Weights of a small transformer language model.
Size: 13 layers, width 256, MLP 2048 SwiGLU, vocabulary 2048.
Training: a variant of Adam for these matrices, 355M tokens, 5410 steps.
MLP neurons of a small language model. Each row is named by its layer, matrix (gate and up: input weights; down: output weights) and neuron, and shows model dimensions 80-207. Each number is 128 + 24 x the weight over its row's rms, rounded and kept within 0 to 255. Numbers have three digits each. A neuron's up and down rows have the sign that makes its largest values positive.
After each neuron's rows, "fires after" lists the tokens most often just before its 100 highest values on Wikipedia text that the model never trained on. A number after a token or word is its count.

L9.gate763:114154137105106184161121142079123127119115114147119145095123115097137136146119121117114148134110135136134128158170116105121139102100125057146131170118071094081123132143109125139114131112114145152122128113145149138150123083086155137131173121121117080129143123168133128145133151113101124114121125171138109143115142151146140112145133099134118098134116124118127107107173113130105097126129
L9.up763:161109148121117069125122097131116121192124121133105114140109145098127145105129144111131118135064176153128134145154063134094152103107081134105148157119147157119109118130097172089128148161085155120169108148145179125139141097116117124134181096147114100117141131110110106137129172111144105153108119129115101108127150163127139125104139111100136117093122149122089098125163121113141130110132
L9.down763:118088133163146142135155080155117151139122170107106111126104113110121099094094143109128117141160162160140133088097115133135111086112132147136123129138141121182145106129157118090142118131155119100155153159140117141144140153171125121183109106124168139146122123103139153097134130099138130150154098064126119078142125114148130131118135150089121146152139135124125138097098124116135082136144
fires after: "re" 10, "le" 10, "c" 9, "n" 8, "cc" 8, "st" 6

L9.gate1021:118119106081119145113146171132083112127163138142120135126158119119119207118099121137142133133169143090168108114119139149106133129131136133176123103134160164148137101134128101168099122177125170086138130079155112130147118112147132112082131130100103113145100099120126146169159116155071090176133149137122129161161075133118121104146104121133114098129137149083134124125146141150136130123126
L9.up1021:046127137171098124121107080099130098130111154160138156146117151122076164150164135097143171129128095102113119145103114114122098113098128120127169161124142106073113116125110150184179151132146124132108114110139108108119153125137114104134137126154172090121085118102152147108134096102160142135127102120154146159123152117174150123160169145099103145153126119166147095157134114130147149123126
L9.down1021:108105112169109105152116133155120185163113097154122176086149150115107111095072136141157142122104135104079109089188153144169093128153138143097142114099072127105151107111134124085157111137116128153130140121102101128139162142161111150140148137127117075151136126171122117144110120120110148130108160150155109129118135155146160104112150115094136120129188112109129135105168128128153098125111
fires after: "," 25, "." 17, "s" 4, ")." 4, ")," 4

L9.gate1809:110160112146148059144121122160139125111144095113113102113088135146099134114169126121173132099136131130139124134136148141120133190104153134076107153155131113057115120097131133163093118138087154114135162120122102119118161156146118134120098160111105125146099112079151139165127132143099130127112137138158162142142077136186121105143174142146144116130125115136168091136148153158119140148128
L9.up1809:167074168083102113128144111085159120084130142103143117168147095059159109145132103144098160178097108104151127131157107147153131133125126134120107142143133138119125131104150173125129128127088151130129112123136142147129114146115136125131142134133132114129103094123167118115206127112152084149143137167126132094096110151117123108114137098091121119158144178169118135112121144124124127139094
L9.down1809:147106141145080109163128121120154120166123132108116129177127143113089105134122143125112157115114117112148149144125098126110171098101143120133147137094132116128127164138089099102126149116136157170118137151094164079105150144173106110076139156088055114161137077102115144070126122113116100124141138087084101127099118090100115152149129134151130145112157135098155165130116139101122165135124
fires after: " O" 16, " W" 14, "." 14, "W" 6, "|" 5

L5.gate683:140103099070129141143131129143124135111162127111107147134112117155087111154137139085119140149159102088175093133131079134115098161121112112077125109161095128129155109109096107124127134113084149129116106146190111111141172176128138100131115145125161118144133157157127136126116156137136128109136137121102138104170115107165137092098072095120139142137145183138145144148115125115143105111124
L5.up683:099164107144159137137138148147091135090166084138145132178127154108136123150152107127140117095140130129104116163141120149072085133122169129119175103122094101107105124114087112159113118113098123154153109127138141066158139123118156125123097142121129097101102141095162160131191127146097150110130148137138125119125132110143121101126104081135162101121121135096137180149144128130160148117138
L5.down683:093140144102120158114136113159101132135126076110127143147108148198120161188177110123110133116112130099134124128141142138120105131103121108094145126124124170138107160144162135122116124130112162177148123098117096121188146161134160150087126136112120112165111171167140133131132158164134156144122143130124156122138104149150127127103134146184111131136116108114111139125133121106121159158148
fires after: "." 30, "|" 11, " is" 8, " " 5, " A" 5

L9.gate1516:155146115104145116155151119110180153106121143064154140101097135101095131113170131110169129159166130135106163116138144114110175131109143120145121115140143127166157115121122115136156131138119127118154124113132108143126139133123103146125115118108144143125133140134168186151078066109078162092078119169153089086129100132137106141137127135098144149176150122157140118132181108127157120101059
L9.up1516:141122164147181136169118131135162152130126122143132114118142157113128143086097131117094158154145106143139128138136147115138131146097124138120093118122097140187185082136080085169156127155150111128138143158096141106120153084125149118113096088121146155077123185117133170109108081120104132115138067106126110124141123108130097116142165146140143132115154148132158167116162101149133128079124
L9.down1516:160100130108133136128122142163123099151158159148116149156147137105113098091085106107109166127167100158134089137140097115143137112141149162114084116103165139131111091116137087110122147142136115143135143133118074136166101101125148147093095102122097210134118126145119157110152085131104119116157076104120104120157109093137108132128118132148134169105157098113135159141136139113131128087136
fires after: " " 44, "M" 7, " and" 4, "," 4

L9.gate1975:138181106132102130120138123158127142113134134150124093131135121129115135105131130128128095178123093070092119140139085160121138164155111142128122123150117139152153144104094119097145124089133141152112108112155109101089147126134116099171113134110175107129145116110154157117117109173140116077101124152181126155118127138136109132131130109145169118128139115137117087117166098168118178155119
L9.up1975:145147140147143143114102161099138128160116073145133148088098112137125136116114128144103117165095117141114120106116106078120109143108127122139150128090117131131141113132115142131134093115105149147086122072092164137094091113158142134116138119115129092114092121114116115124153143137113128132141122125103084124130145158099151085140158145080137111128127152132094141129141067049165111165102
L9.down1975:161129110141156160107120129103093117123133160131146139096153155102118162076154133110161134107094147153115079110119108129076099091147129113145094137141090131126119124111142120098158147123066126136113102142091094129104080112147077103194120186133143123132133155153140075125141145107142135122091150119135166111103144142092148134113119115127110108158134146112115113156165049106093126102098
fires after: " " 41, "di" 12, " Di" 6, " di" 5, " d" 5, " Vi" 5

L5.gate1733:157141099091178149116063095188147126129117110125116162094102177092136170135107128149093094134115091118119088153142103127118153164120121171156164128138101118135141131094137127093164133108123100162159150117066104173133167149118097117129141142137156124106126107147170138092118108176150163120143168137118132120117140127167074127143081108127155131132112169169150171119143116144117121122133
L5.up1733:132138172096169133098158135115143163142145133105157104110151109115124148166112125169110141127094129140123097131111080086085158159135163113126157189156105102065092133132159120157168119093117122111142141142128164102120141085153163125186132118139128114133161128151113129109135163143082096144147127110094174132133140105138141143166115182097107145079132117151109150102143145137142140128151
L5.down1733:123130092108168103117106106112116145132150103111145152113166120114173142135098048097114135192122159124105154101168162117128126144126134129098128104107111140137136135093166114141067145125129130124139114117123131163162114096067102119097129146151092079157119114126165111088151146123145134184102162129109076094116072099137108113119128103146107113187115103153144130161119138141138133149092
fires after: " a" 34, " " 15, "-" 12, "fe" 5

L9.gate753:129122142107148107185097118130137163098133153109085133115130099166149115159128135110109142127134151115082067104131165131124131116109108137127186146135135105133137125118107104114099127140138149132157113128136110101094104109158077170143109157164147142112163134125148184082113185162162141128175122151098137131134128109131127109155101105165153136159118126141118127117153121136116150147142
L9.up753:096118134139145150138135107128135130097140156120146146110086070131135114117144130158095174111107140123138127124119124109140123108108118154091170084125153171140131173165159151095086090103107086144164136130165127108135124099116150120098096116085121125133149154100122139128138176144129110149155132072118086109110127177128178142163160125133105099127139128133098154100087119130121122104142
L9.down753:115141090105128113123160163154115104114106140117151139182132055119174118120136095124114129097114144104173134133105160156127147145140115163157123135120122144113152129148133090140118120171098100115117099108145128094118117158106095125095112113113119118142122113192130140107099141114153106152074091123132125133084127138156171133123177147129095094158160147124113152106136050155129099122128
fires after: " as" 29, " in" 8, "d" 6, " In" 6, " As" 5

L5.gate68:139156083144188124111135144119151112130104144127126155061173150168089146138130131130094114136147107151115133128096124120148140134125130124111128143147101151134129119111119096099175150072103117115102114129143170141110091131117082182136112131114159169089115062104083149127115147107139136149126099099134170161121128194139160120148138145138100127156131131145143138128131093157084124141174
L5.up68:148135125121139143153124157120138121127158086144124097124157177153151157153133140148118132147130140112112128133136154078158080106123147129139137150105104126105171142154172114136131145167116135139107135161133123127121138082116092142129147148129144119147137123094150080146135127161138132137063121116130166164151174130160102151143121128064132144140120072091151150142128169109125109074158
L5.down68:178161109147110121105161174181117122144106122139124145101120119159125137136138136153143140133155114175105102156153109131109129125087126095125129087073097136164097164110126133088127174151093155148141167142156151117111087132156101125130129123089106114087105128093112129148116139131157183142064154123088140178095137119121128138190110152143131113203149123127124121112148163100131107118134
fires after: " " 24, "s" 10, "M" 9, " co" 7, "C" 5, " C" 5

L5.gate867:144143156121174095107144121121101123118124173127128084105101093169085130090126105154140148140125132139127147100123129128149132147102136111141133173110161178154098162105156125121157163137153119145125125109163138176149127124142126151153162123139156116130163104094162137123124141113144148177120141119158126092128176074132135181143148097117109153154144177143143143124124099146144115159143
L5.up867:133153118146155120179148118132148110133143118154170132101148116148138125142167089135086114099154115120143123134124122133148086132173121141151129142141129150118120128139140110130145104133104085136147099122100125117114121098124117099146140156104142100117114077128098109118111158061097159127110106122101067112099179140135141146158148127162115195157111116141112095132144115118086117087130
L5.down867:171133116124092110154148123139082138147132132095124105130119126144144140080114155153144125111120132077125126165143161123113090141114114134143106135168128103170134152144124149120134113036074109122122113134146143161146154136109107159124155146103130160120151097170159116189083094121167097138060099150079132140146152131084149133138113112135127134150155103133155117104118079148092112097105
fires after: "." 21, " Du" 12, "ent" 11, "D" 5, " " 5, " W" 5

L9.gate516:081131090115135145147114115092104092065138120106155158045127133105151092107103104160160154145123125133118127122173144131089156092120152117135116140101121077108113144116134137152127142109121131093077156108078102125125104121101133151159112155140170106102097133162114161129138091156106118111119132082120119110138098133151135098139117130130110125148123167095145142152102146193136124122145
L9.up516:125139127105107149134128141124076125153097106156136164152125123091098127096116096165113152121121153125155156093153098117167147102101128122149147096123123137111120144133091173119149094131155081126122102142143127135114163076114141106138094124153124099157141168129087121126109140128147151094106159150166093128106143172097119130146133167121140122108125111101127136099116140110100138116081
L9.down516:137159109128109161134135160156160120160077144151105113144142152170120136146144112107134150133148135130130135123120157142147132099127157110074144128118124126129177118103128114149159158116123128142160143163150146136135151114120159099138158142120145129139150131145095110109120154146082159116133127128132128121114120130128152174143139116102122155118136101131129119102073127118104148115089
fires after: "s" 33, "z" 15, "f" 5, "ga" 4, " Sp" 4

L5.gate1654:125137158128146129164145162106134099131155122144165130125092097133111162099105118111156132147127132119132141103174123125115097169105156099164118108115107141106127131125067118139095099145120127133136120097136143173120083144109126144089116137128082127084120145088110163141148086118162144177111110113125085121080126171172132138121169105115127127157175144096142136114156145128148111126125
L5.up1654:141094135090109133150110126087145113184092092101144128145120091144149148114124132094124103119143132123182091132115151110100091126150105141128137124147128103156107105147134117136085117131097174145133101092152149115132113118126140162119114099154085135133131149099160155154121116128130120178161154107119119137132111151144127137154128120147113165090111140132129148129122131076128082129093
L5.down1654:120123128114154096153125127118155130164117137121126109093105139135099122145130121089094128154093097088129126114131136122124150109154084076106115127116127143080102114155084169139155140082073120108143150132138124088140081133127132158127100107157155082127153112124127148174102112175091123101104125151115140140139154140146115112167114114165104133117133149127149156129134174130136108143133
fires after: " 19" 28, "In" 26, " In" 26, " in" 11

L5.gate799:100135148104192129111082148148090109174134180138169126135143104136081132126117131086124123159111140152093156127142132157096125148143166091114097147111118100138146103098122096146136112113120105115127102163150146142151163111131132108154104123154131157161123124105164200175145124160071121088108108129153090106153148131165159120134106133119099140155105134138160116152142132142128151121141
L5.up799:168111088118125192140121138133098086127138113171140150121128117077133133122168119104081129106131171142149112132111138137127113128156124102148107135165102123147101135118142108139140138133109092144078130109135102158175163119156104128148112149104053151150098139129143149104127105118128131094192179157150145099124148138173142119151096114095102111129135139164162113092143147133115113132157
L5.down799:194117125118148156147113111165100104155114143154162145112152149103140119087116131091090116096115176135135088119140111160122101139145100133160112106121127162158076111108131123126124145120121113142138117117135138148172131126151089148133114130121125150162127151095128155099169128148098124158186141093146104077116158127149091134115091087153146158123109113157130153083135120123117104111103
fires after: " was" 30, " be" 10, " is" 5, " were" 5, "," 4, " and" 4

L9.gate1957:141121137179150168139124132090169134115164075133157161142123114075115114100133126133091127139169155137108124130118091124121158163103148106112160158148122103153151185153101116116100115148115167129120113106102132122139111162196154146126154099125154140071089115151121143127104154131094152135116106106160114117135104174181129102110127159104136120136133132137112148097136138154132146094143
L9.up1957:154127159169116142146099132138128175135097091145136101122125168103145094110110145133101148109105087163145106124170139131109143125136154122135167094087138137128165145115139083156142109121162109115130116135168126145132171092127128130148121116097112100160098183105112128196133126186144136133106151127164156152095125115090100108110155166105106169148108143096178116087115137077115122090095
L9.down1957:136122163138127136114092118134156129131150115139120137142135095135094101180096104114103128127151157142116110114113090102160080059107142143100149084083107095110149123126133111146140105120108140076138114138123142113136113112116118126118140105113123147114117081176148119127136164126110123157158104122144153107136145152142132108132135149142119132118123150111162110098133128127120129117094
fires after: " a" 22, " comp" 11, " A" 9, " me" 6, " Sa" 6, " re" 6

L9.gate780:137134145120185119081131137166132108067146106156138164183117111079131124129110127156112149103099143078143125137134109125101150110111137114138133186109112147110104135130132108134112138136149118096115087100138147125132123134140129108096099137147182151116125116145145168066141144140143122119127100145125136097144123162112145120119122136127180116157127132068164167126171106110102145135116
L9.up780:078134147164161139129139116171155139119142123138100127133114138119114099113102117119085074169146108149095149131103117122194165131155132074109138150081094108141166130149130127146129125097122112109072135133160130122112122156136181154142125101114155103124091122124144169116127138108126119098116146129160158170100132152112157160147115155139181101148103189137151166104106121082116115113168
L9.down780:119118133163140121119112155112109133126141146128130201166150073134182139131157087128103092114164120126092190110134151120108141093105133161127135109124129161094148120119114180116146110147111149156132113104129142148157150129123059102161082111142137092128090129111169114088164143143168128125136116152109178109125097120087171120125105166158129096127099124096136120110115149094140155125130
fires after: " " 31, " A" 10, " C" 8, "a" 8, " a" 7, " the" 7

L5.gate201:124142088081138147132130165072088084128158149154181177110103104133143108087155105130131146148108121101142138174103137152116104129110107137154120130162138131168154096128110129129131094128123104138120112105133134185155113155084124168104117150160133149153128127126165139175150108138145143132103096132130075123101162144168162115149111122101093122152105102114175129116141136111131129118142
L5.up201:106091129125088136154144162122140114134145123152124161152091106106144126151118114103150107164122143119137115057122131106106129108124129118103153159117122100157125111135137130106133104110120115109121141108122142080086089099134112136134094071161141155110095113167125159155127130101083146117141111107177116108103130108141114128156125127188100161131097141126116118148092098135126127115103
L5.down201:119124120131102135158113151138145091133140098203137149140148131148118138125104126129152126167080139135163120074149117106134144109121109129135107153111168157118109114120128134134138135128088145129120147158114151119161143095109168146079124128111127094072129143153133147093115109108141152119154130131089136130118106135167128173142123141136084124094137130084117123128173151116162113188061
fires after: " in" 39, " In" 13, " 19" 12, " to" 7, "In" 6

L9.gate1391:169139153121165144218159120150133096119150136142120153134093100135160112161104169173117148120171133089119120118158123108188145118106164109125131154136168124151128178160107152131108122116169114109160111168129117143126115135128138158148153163151101147114145184130120130110170156115122096153099147107100064118160097127126083124106126133164144141124128136117112153138154126125111102139171
L9.up1391:112086105108146112118172128151175188111131150120177155125136097166105152163142145119164113072180117117132119134081146086106133119167135110131136151129081165110116139121133125155126136153140130144152147136105129137177150088125148126119159127160151101123137164123101125133138121144134149152097101149130110128125118104193129115128149136134090100125089135135146124152135144122127094059138
L9.down1391:129149144105113133142151113121111055086143104137178145109133140095114136135120058097161134100078124134152115096095114154138115082150106102134102118125127121114108142170120140107111113119145134091088165125144157136144100138100106127159130131138156111147146169122110148115119125158100144125120115188127116131118128128155121145145148099124135106116112101082124143127114159161116145145124
fires after: " in" 15, " In" 9, "in" 9, "n" 9, " Al" 6, "re" 5

L9.gate1405:128148133101172142123105170144153090091102107107149161124132129132118120153090142115159154155128108088142118114169146083128136108134117118136140112184114112067138128171144120106145112116122138122111119100122079091136145130103147134164126149122146119146097159133122172146135131167133089151168136116091135129117124108196121095109151120128148097152129158154164165149146082157106140135157
L9.up1405:111131145095150098126161175146142102118168089174154107141084135161121133142132125136116099165145127122144147118143155111092127169137100119108090117144065109112121127136098164139176168095113182115130135093105167144108080160148107135126103091145144142140150136104154127158132141132102123164106115142132165109152105149161121123108151145126145156146108116158168098147093123127160142117147
L9.down1405:126153127141142154119149138146142079130101135090144127104134117141110077146107139155134107136151151102165140122137115133100167160114125144154160140134123124143120128146160115118135099133127130130135107123102087075154140104107123151148134125137151132109096129114130177110114128149105140108185112124114133138125122135144136133099136111144136145131101172154152144121142093124113102117156
fires after: " |" 34, "|" 14, "s" 9, " on" 6, "-" 6, "." 4

L9.gate590:102145072089106117115152123150137162116091122176129124109091114114143144138101168077114126128138141146098142147133096092121118088115157108122154127178140084127134169150143147094093166078133119116137126121154121112131165126123121101145139124153146122171127146134115161142108132103095110140126136128166180106142153167147112156156159132127140116151142128146141175128146127113105123152135
L9.up590:121119134127121134097122143153177110139116047152107149109142110119129147132097111145134083158125131152127113098142112163128134113137131121121120096148104158176140135130084139127117166074157120116070112089108152175135116125137125144109128152147109085090170123113117165136116112143162124104104145114133148107143134151115124135135114141160143138134140148161116125094120162155151111133147
L9.down590:138128092100114128154138119141137149099132136133155146108160112117129085148092140062147161117149176128092109154107145124122088100121120133155134102128135117112168173141103119080133098129115118146155114168119116126084122134130120125109110112136164119141151139160107126103119131153128096138124131135136148174156136124146138109158106139122129104158135102179169138179173111104113146171170
fires after: "p" 13, "po" 12, " re" 11, " Comp" 8, " comp" 7

L9.gate417:100164148083158141158129184109152127124134075166121120118119120118130139134132159131165117133110104164162195125155096200122117129126133125140113105117099104134108116130122185099145135082134129145115106093112139141082119161141159113117133123134118129139131112186131179084115084129140135104112108135172109089113114139088105139159100101154093112139097131122160118093169158155151113131102
L9.up417:158090118114141134148121131091117108153123085097173135145134155144164082116135115136152130083123117136111110119153124156096139134114112092095130127138084146066144088133113181124122095118124092091121118165155155104127079111108132125130165136162129137117151113149112140105119176089118140114122115109150092155135125151100132085142129136111138161167114150143121138112096099135085115147118
L9.down417:142108099106147144142132158134110106123144123184148152137139109086143106144146103122162143099140131138117131092118153110128141132098122091085158089088082083111134086097125092138139118108141127114172135211119132130118126130162150140143128154096145140083100159127114136148091133121104133105130097111118128091109107122153147119096125120084155166126103092128153118097154092138093128112176
fires after: "s" 39, " S" 30, "S" 5, " T" 4, "z" 4, "um" 4

L5.gate1035:152140125110170096143144138116177130138163179130131102117132161131111222154107108076121123124095135107143142100105133132148076153116165103100151118161123137145148114156120130116124104130108172095091173120183099127118133112120119084119096136099152133179126132148155153116138116114108130081144161136147145100119109145133157109140098125093101118190143115191135157152101157136163119142166
L5.up1035:105152120108128114135121116133120102161139152091120156148159103094135126153091131182113118155143073125163098133123116130107143149060148107137137142115077157132145138110117126125151112113154145117146135159149131060123135119128134130103103128136176117123143131113120154093111100145188088143134116138123096166128095139116163126087135131134107113119087168113154161192122133104091133142143
L5.down1035:205156109132113121129112121140109165143139113126133162122110116145105131145113090162110163123157135105167142144089120099149115131123139117147144138139105145159123111158127126143136111119141138115093168106133096148086150122098129116110091133108168102128167108127172133123178127123138129145087134121127121130154107161060101107134132135137112148158152121118147158144148118135144088119116
fires after: "." 14, "," 13, " and" 7, " up" 6, " who" 5, " It" 5

L5.gate1380:145147124079192142137157127122124105117164155125121131109129166172107086142160117125091121129134138084156107123173111117112128136118127140099112136137093131140159123142185096134152124112149115104082077078136141096085095163073089114136109112098157146103098139105140129138120149135135111090164097154162127154119168157136117174129147119130115152107080175139171139132138087146103154105145
L5.up1380:116141153097138119169102143135117128109160137111160170103115128139120094137166155138126123112137127099112113150120132106110147120123155109111109077144106151088123113200106128186124159124096137085098143124120128138132144121132135123138149110160151124116133122141127112105097119123153101116086149154107135162169137091160117102128134129076140149084126118097113100156151159093160127141177
L5.down1380:131100097154174159126148134103113177095119153086138082095140113154118123119144172146132138138122134124142158121148158153112111133137155106112138123143050154119125121126140139103157109155132116122137124147142122148131126133160124129140099147127126128166111104120133159146058096116186129116095145144136150156120114091113127139131112110141108153148102126141083143167154126137159111134146
fires after: "M" 28, "S" 15, "R" 9, "C" 8, "J" 8, "P" 6

L9.gate199:134169135097132162176112149116112178098120136151134124141119154117135164164150091115111143140166121103116135135123150125104114129079159086164117126133138144104144149094162085137127144141125125065169143142144116101106120062150135093113154130136109107080133115115145147120103173115091118131077130156139132115123118135097117139134162102135102124195107124132163112134140076132105137094128
L9.up199:103127086121111174148146125077194127115112136118131157097129111110134136133124117126092154148147168087130102124125120168149117143135140162090121152112106055104099136136172135164161147169162137129153140150100105113103160104102169078148151142107134127130140130173120132164149099126159163130140173134121141121094128109143103157128143130120122125122148155148098117156150133189156101124108
L9.down199:100121090156091080120096151122120119151142126158140099122117154104133121089136113117088161140117126133094138137125132063161138124170143145106138143088136110130094126156138153174147152153134113133120117103122071109144179119127147125151134156097120146141137091167147121103134123120135137138115153102072091134125135110138148171147100104120128131142115088150153146123100140132134099134157
fires after: "s" 28, "," 14, " mi" 5, "es" 5, " M" 5

L5.gate1326:141134112052129101173124126131119117111147102090122183072128145115118116124137129123138179179142165106141124116159121139119111133151148102152142120170118101163079130139128111114139131147091098134123125100187121157142147138116107131151130149107139097164077124119128099117107149154094148113107154127090081160119111168140119130151105086142119143138087110117140117173135128144145113093117
L5.up1326:126131127105138120166101135134116116118158112112119193076151180108128101094152113130150163194143144131163101125130122174123164122161129097111144115136134128145051103156083110108115151124085081149136144115177106137124146138097113113124137116117158103145102127113123085086120145150114140144121124104100096157150112139124139147171108092132143135104111108091117112139117139143135103106101
L5.down1326:141124132114135152145195122145106096129133119107140155152134090119154160117123133105106090079121181127149127103116135120148131132159123157153130107119129165112097141113162166121140140152115078180138138118108113131118138135111069085105152155144128096118138119126106139100158135095123113093133079122063119129117131094096165127126120117163116161084129114113076114132093118116129085120125
fires after: " a" 33, " in" 14, "\n" 8, " In" 6, " A" 5

L9.gate255:160182115075163114122132136119143137131141151113120172104121160103082152150157130114130150121137109095126132116087150155161105156150139116129140135158139140102106126084153125168124105128105164141101099093155130156113144158117138182126114108120152132173115118123155146094105100121094107130094122155142135139096111112174127104160175126128099142151134114176088171191166128174172110130129
L9.up255:162129199093119170119142113115125132124131125150130155113088136130155142137138104127137132151186083108073161147127167098099144166108119140107136165153091172076155115142151123119144121101090131108120115134132103137154164099138138137151160113106064094156138125109130207124146107110149106135083147158131104189115108114134157156142132150106099152131132120134112144108153161137156146127097
L9.down255:139130126128118099128135151184125103181145151111148140125136078094150128140131100131129148125126156116119088110137124148084119150089141142138109156146136106152058122080143095123144094138106117082164091124079136064148146137172157138119146132134150125120118136119146128140117137115122135141125098084109074153156140132103111141145147126151116138166099132113120179134117134083181094106114
fires after: "," 33, "we" 8, " W" 8, " " 6, "W" 5

L5.gate432:116148141115122123136123135091165085147104127144139114102125118125107129127139139153149125123159177137155151121152137099125128129150117118144123092134154110131175106108095139187143061165133131188110121122136130128126055126132129072173168164146178124157153143153110158116146104106124141066105115147128124129127157149139137102117124143140117097137122117141108122110160114096131154144112
L5.up432:165120113147130110160118126120137133076155112085120164190162170117155124158129102100144155149139161136147134067105141109150143172153108170129154089134128156138130104150132103126118154091132127134122136112114130139120109133126069117147140125121115140096116082176133108159115128158113187113155136100147070119168127150130117119083111141173090151132086115126091067148131124151143111117147
L5.down432:090125141120134119109070151133138104114119119138134129089134126106157140163121078065134112153116146120108145103119129145147112082141089084090129157115123131116106113109145094060133121123119173089145098133108114144125127122078107174130114099157152070183115166144130106151111138130151137109114124105118141116125105157119124113130120086172105143143119133154142132116125189130175115108154
fires after: " in" 24, "st" 9, " In" 9, "tra" 7, "ne" 6, "Release" 6

L5.gate1993:136123113115163096172101150126153124107122151128122132143185163161136132171136135158126114156172076131083119159108147091140157164153127119124123127161152149102144118124092138130161102122107141093112098149127097115120130194134142164179128167162169157109113128156145104124123130145146106153114131121111117157121112169108114124122121122116121136128114147046111137149120088162130149102190
L5.up1993:132134158107113166147119109102137110124142189105136153184129135130132119105138161126095113164156150148114126101145128133131153165157072099122090107158113143150128145099139103141154111099106142106132113148139082121092150158136117089137129128071103168139103111103149127118151139128099120067125156159109127120148099106171105138112099096088102131089186103136111116154107116129146111160113
L5.down1993:113161150184134141178104168111149155090105135111116160121139124182101156127153108114141126112134116136124118115118141113165127151186102117134125127109175152154138178114100150142159140117104139181127139158085075099118138136070102121125127146115145151158135090107145114151147114097092063091122141094093131149155110143150145104120104090127137168112152129116090160143167104148092143122123
fires after: " \"" 24, "\n" 18, " (" 15, "===" 12, "==" 9, " |" 6

L5.gate1579:164156163114120098145144125133129124166116123116174116141108145125126108131119103118135109094076124122167117131107127100156136096094140121109132127161147108143125117144138139146109136093140150102158123145146120125115157135122125155111104128132123116142116113105129134135084095119135147105137112156139123108120116129141121111136119140125142140151168110161122143106113139141154130114099
L5.up1579:105145119114164117117108140091157093119098108118154107129133130096111150159122144158074049106130110146143124125134122175111155150156162105152101159133165173149145132100131161102129112129143153111118132118122152068115151154135117090103146146109078130116150132140120173146111170135112094141111142146120127140109126102150113157083133121132111152157119122148130175111145135089132124126129
L5.down1579:127145138133139113133151162133126149171157185114162172151124090125115183140155107091156185136130090115149141106099164127109101122161155126113160139125098099162176114132081094126136119121130119176114126109160143132096162169131120119110171116122152123141153145112111119151163116121148179133101100150071127115121124174158160076143160134124127114136123123144130104124082134134146123110132
fires after: "," 49, "ed" 7, ")," 4

L5.gate1678:080110125127162142124130119101147101166152128111092160115163155129118128096097099142129189110140128139160086087162103130152174164154138122114122119125126094145160096130111152126160129143103108158120125131119155147150140159181147126120178180115130120136136112109119125147160116104093107120095123106144147139135138125154100118103131120161093130114128110184175108126119154154146092124167
L5.up1678:109115167142121120146136107109144125127131141132142169104142125168138139114130125132126170151118171096131117087151163091108155147133116139127128082119121113144099104119113130132115131141080095144162147076115158120118129182110106147162147122153093124153139110120146149120105092125106117121101113109151120140161142123112102129188127156136082120124109124116144132088131157121112068172172
L5.down1678:161099146142139114133162099153117125103152150128141140134174123154159142090137099132100134154136137132126149093144156079128142129162106118146125163134127111108138097118132103175127152123113160173119156113134108113116157181127100155116120110154106133175123123099109131135150158114140130118091137121164145166124135127079112136105140098146113125119131171153111154179141111131118107122113
fires after: " " 28, " Ma" 9, "M" 7, " March" 6, " b" 5

L5.gate607:130111123116144080135128151114182125131168142097155116121107122135140158152141158115142161117145142136120111087150123110118115141102141142118159082117139108099155132137144077150153136152140127135100096130141099122143130152159127125116085110082133094136162130129157137079125127140128141145087130141129089106127166124216160147144172134123105148125096155096104145165134114122134112146141
L5.up607:157108102156125157125159098122096133118099153111114094113149105147085132095187144202136113146133103144135122093139125071153109136111166180134162151163144158177170128133135126144185118131078104131121133158132106146092140150109113089153144145131154124113126112118119082121090141133156134124175148110114137158160152136144140111108140109191103133186132138150125169132088117091109127086107
L5.down607:153121117112130136140162142100152109191136180113194120113168072135111127147145131137130190114136140136121139132136140103127119153169147111119143110119130130124111114105138113095119129105145117161114172152118121154113185180153103106148121183151159157182116091141149148136131129117142131126108122164103127117150102123155152130109138123151116142130142109133092147136147088111131110152134
fires after: "." 34, " " 12, "A" 11, "B" 7, "F" 6, "S" 4

L5.gate1582:119132126119133175143138133176133129131158095126143125108127111181076162116150134082144125115156128171164140112126147100114107130121117153088139125124120108108127125153108134124120138141144130100137146176147164157147128110150094135080132138144153146111151121113141155086102154138109155154085147133095114096148120119151138130133111073134138115114097165101104101086131121141171129100110
L5.up1582:144151100088104133118144133136084140174091088117141112102164102145070109133120070152154102129150132177125142137119137126081108145087126092111129139179103144157079133156114115105138112111107110143125125150154172124130101152127112121118118107148162162161124075167152137092091120121110149114111196090098094141179105135132151127168106096146127118125127129106103105082114094155142145080098
L5.down1582:102125164108169157158152147166134131154152140097122171124180140139127146129134129139178150173149141080157104104160151149147118116122094156138127127114131118090161100111098141153117139114127125144109113104086143103126087139092132101135161149148104105144095122143102118136128125149118112136108128083115092157151167150153143106137123084120145146172121159125150100094147174141078077124122
fires after: " in" 32, " with" 9, "In" 8, " In" 6, " the" 6, " through" 5

L5.gate1139:160150134119127100171168154110155101124131102108148088093123117165137113118144152101185134122077121075117112131144150094143129144106101128138155151118132122112083142108124131116167146115110113165174128150115139098161148146106114128155104123143109116147139119139127143114148118140088098089089135082110126153123096123189144124124125115100160123126131134140142094105137094173148093153134
L5.up1139:119132127124128142110165168156126110130070126116106136141109131134116117118172166148144132139114074158127088127111134142148143139139145067121173108134195142161141122107120125081169184111105135156162151145109120098103156125155117143146145129127111085097123114127134147158099093119089129098129126108099116141121170180112092139084095122166117122116116093182141091159152118153151099131148
L5.down1139:167087110095164115112211113142121150127115083141122116158162111143141141131129109110128121142118156126115177122117146137101108123153120146143144110138171135127127153115124112108148130132122170187168115148114166104104186131127139133122179129134136100104115106132102102131156107145116104118100134119103134151129106178162120148092152111138145100123125163149136102136089105127116116158105
fires after: " a" 42, " his" 7, " in" 5, " its" 4